python train.py --n_layer=8 --d_model=384 --n_head=4 --n_kv_head=2 --head_dim=96 --d_mlp=1024 --vocab_size=2674 --activation="swiglu" --norm="rmsnorm" --norm_place="pre" --norm_eps=1e-05 --positions="rope" --rope_base=10000.0 --rope_fraction=1.0 --qk_norm=false --attn_scale=0.102 --bias="none" --tie_embeddings=false --parallel_block=false --init="normal" --init_std_qkv=0.024 --init_std_o=0.0 --init_std_up=0.024 --init_std_down=0.0 --optimizer="muon_variant" --lr=0.00457 --lr_mult_o=1.5 --beta1=0.9 --lr_head=0.00496 --warmup_steps=200 --schedule="wsd" --decay_fraction=0.602 --decay_shape="linear" --final_lr_fraction=0.0 --batch_tokens=[16384, 32768, 65536] --seq_len=512 --doc_mask=true --train_tokens=260100000 --steps=6931 --dataset="wikipedia_en"
MLP neurons of a small language model. Each row is named by its layer, matrix (gate and up: input weights; down: output weights) and neuron, and shows model dimensions 0-127. Each number is 500 + 25 x the weight over its row's rms, rounded and kept within 0 to 999. Numbers have three digits each. A neuron's up and down rows have the sign that makes its largest values positive.
After each neuron's rows, "fires after" lists the tokens most often just before its 100 highest values on Wikipedia text that the model never trained on. A number after a token or word is its count.

L3.gate973:485499508524486501510508485511467476487457495446458518482490492502450539522507499532526540525508476507548471498500511504526518531493476479497508506522499487464515493542491485494515505484507479471509514516507483504482488496494494469484504503481483478495511464508487501486464528505496501466486539500546525528560478517438525476499493525504483503523500453505517472492485501437492510524510
L3.up973:517522479523504494482494520509504476480502525487478514495520511542538545527481481532514516465525492519512537517518538488528549515499496481513549525534481489477558487483485521480534474464518484513523481487489499485475512486525491471465485528509504516494503497471484467462516533460504454492498534509489505502557519526450551460487516538475484502515552485523462448512459511469500527530498
L3.down973:499492519486479523503499476478493541520558523488507500525516526520550502543541469545517501501471518528524524526513477470500509473511453508518539501477502490506509502487514489537475450526522511540475533504525532483466499500542477529519512494503503489532533561502547475504502492520513512477520483490456521494494500497541550498477510492545504520490488495493498522485507467542512482459482
fires after: " |" 20, " D" 12, " R" 10, " No" 6, " G" 5, " L" 5

L3.gate54:517510526493580530492532493466520471542485460522472471459514480493526482503525496497541490406521510458476499466508493530483544518516478497455476558508475468506450499510512514506491473492471515529482514505537509480508440472501497523507509503473481535535493520535523497530497461502494490514524501491509485485461478503477504497476523507472537506472571487486525546488526492516525455494492
L3.up54:449479518500544501489509525492495513528469499510490473522510508462518483556560498528548469457476506493492515447542485510509544531510524501473491507532507475476474451475454542466480457453505542500501481478518540480525515513509497503528446531506490528538514485491496495487519496484479481518526480512523488484497495480487522505499499474482504515467531509497513547520516459496531468516504
L3.down54:505472486534491500453501506503531465550502489534471481510465513502512495499515435511508490441460507478502506474519482512468462539452511502492519527480511521494508489496465476548524535466531498484489512489494509497512469516506518488510524519497501458509511533499514505517487511500539508541472500494521487538478522518467531502472505517551544502538493477473519559486492474514515516492494
fires after: "ess" 17, " Angel" 9, "ipp" 7, " Tex" 7, "ph" 7, "ic" 6

L3.gate979:511467494514536506527509477488473453501500524489465487502521500476537510500515510431495523549534474537493442574591499455509461514476539481533488501502524494496508546523496475502504525493496523532497507490513495485472470490467513519502469503528458463515502529471482485481437499540498485502517507475480497499531520508445484485500462532492494451507506479486533481522497499503485496492506
L3.up979:502505462505492553515456480525506494479510483499499475504512466504498524475501508487526534518472512509497486538531527479487513469552493463499467508501503476477497499490523582544489503499509460488501524517456523469506485523512511497501503533488481484464521471476502485531495483491559463540479505473518514490493544483490486520497490489539492494494466560492521515499477533480504544512457
L3.down979:446477481492501523516483489478530528527524477506521503475544533506491482475508512490501497520520505508493522480486497527504529510499510485482483516532502498509512519495516461487454509488503483465457552504455482497448464502521514506509537505472494449513529502493464474463499449494527500514485526513473489451473483485508467535511500490474502485522480521533490519549499487486529498526486
fires after: " at" 17, " R" 13, "R" 8, " At" 7, " n" 7

L3.gate36:504481477506446514525527506466482501483518511489477507508523558514498482488471486545498514513569453457502499518478502509511508501474511511500494523477496482451479500504487448489500504503484498500476513487487486527508479512502478510502543481518486515490518538479511483529477486474504518463510544472500504546508541493483477493484523516492511521469490453512441505482418521518492473507479
L3.up36:464461495470491546499507537526516481505488490466519551546450507479483496489536499519495471500539530482518496522440471554504501523518538527532485515485491517506503517503525501495539485492511496519535506468448496465516490539486561516505501532490475519520485519480497490474455506523528492534488502488474475520541510500488498497526533480527512509521486474463492511476486475447460470524512
L3.down36:462507498488470534497512508563492505497482552513459504500514546510488463433501470536479501526466514510534498507496468484469527501530481520539525490490483471512493504474509486474460507529496532508502515520454515488502462509500470501562470465480482498489491479508515467526516501499492488538494540504530466471503501503509462489471524516518520527488521477496528493483520498517528493488523
fires after: "." 64, " elect" 6, "-" 5

L3.gate983:532484522537468480494508514490482527468528497516488446538518473508536465523526483526484487470499479490454491519511474475495462500491497557525485504504521467524491501484464524507484540426499528500504511506520491505495541515464512514525507485513516508534508492507560498506518495462464556446542492486498526529540497527449468512496493461485498517497491463497473527463486436488511467518477
L3.up983:499520442548526487510476496493507491511481472526488513505491517495463470509514496474492519489492504502483508502487516518502484477502475505517509547506508502537485498495522530521537471467488492480555544470537477530507532457523492513457506507488525473561535516500464510484462498518471551488507529488495507533493509489485533493510465520499478473502485476474533499493490525476542512483469
L3.down983:515462513483478509529488467512539485534470491507494457501562487503503484544503504462488490484508473474501525514514518485484488501478514485484511510462515530508490546495492492504492532474477474517501507517531471490491534485511478517482494547468533509517477449533489477527532428512454446540511534526531502497497455526492490508499499527444480469523519463506535512531474481487503484487492
fires after: " o" 17, " t" 9, "x" 7, "\n\n" 7, " |\n\n" 5, "y" 5

L3.gate715:524486509463527453458493499523534504464498481542507539455536495567456524483508511461462469473539472457481498518551511490500486487521494483511511490516486491494465507502523500542452509494492517499458504509568495489506475512475522464532512526468461520476504454486481513515445512517532456513482503546509547538529491521529457491503518557482506553501494524503480525524506516482499501505526
L3.up715:499470470496487476526484555508505516549522543468505522475472485539443488519508528523476510487521498489458476488539481494536504496509467509503475513501552468498464525486464539510494527492527509504453487473508454466482480518509478507550529501464501444469483462492522515492552472509561466486518507491546492489494503487456464481490462477483532509462470538513505473442417529529414518499520
L3.down715:489480505504509529510444455507494519500490496497459553549498501528489520476532497509477486516464533503471499524483442503461486525504514525529502522494522513532492451492491521493506500479500489528447500480502469536519499547555539491497461513450496497448498503514482456500533512529514460545504458501487514532510534493522513485496484441513534498555506491500464540479491514492491531531512
fires after: " C" 24, " t" 14, " s" 12, " c" 11

L3.gate279:470486508502466510484506585557469436517509522519520494485487463480537477497512484539478510511521480486500479507483510510464512516508592528461475482482518479524471491528507474519540546489493473532544457506505479509478514504503535470521547493494520530583497498484512517511479532520503464484486506535531512495542511476494460472481484499476469480495529522521511476485457481486490460547462
L3.up279:522518536518503520471478538486468511551506513464528524502532496534458504513524461500562467487528538550521512524491503469479537484479517510549521528474512554503528513494499473497486483484484474514502493530479496506534530521499493511527529495539447511494488483500462504482483512520478507508488520477485488527509490491504526458539512494486489514501471517501527538465494476526496511515494
L3.down279:443509474480468501471494518513510535516526497513482498465505469509485466485516483474485463470480534497477473524488505555491497488485519504508502527443457517522490492539491441539496567482479490530445471474513534475494518463497499529494481503510458542521505495526510504467511482516493491448519480517484522465492553504495502503507500482521463515545525509512509504487492523489478487482474
fires after: " c" 20, "C" 10, " C" 7, " m" 7, " re" 6, " sp" 5

L3.gate768:481461513532504538463496496522531476502513521520468512518469487463510549470474524511506503539509504533535480497501485493501503475529535487535469485552516500503462488472541509469479523501502445477523523530512508496451499492486522525509502509509507508502484489464499522536494465537521459504492507529511498518496479540502475483474440558466492522512541465510508511530521491483478467507519
L3.up768:472504487484490518513508546476500508473520551525504487451531518507494492471497525488526546524490512503519517505546533511497499481532502489501503445468474526479501510510510502505485543521490523511550508514483469512498453490500476498497483498495529506473510545555493553477519476502550473521519521470570485513469468486542532499495517529510483464528504509502476511507452539517524477512490
L3.down768:497514502510508471463502482520523483529455507507484484509496495488480477515468499496480478490520466522524517526468460517490527532508506453501508455449481427496465483521495515470496461501499471508505500545498480489491505543521532489500465493494501482485474498470519463520516533478480557505526546504507480539547465472487487541520502498528455531508528491494511503456470464499481528491478
fires after: "\n" 18, "." 12, " appro" 9, "stit" 6, " sign" 5, "|" 5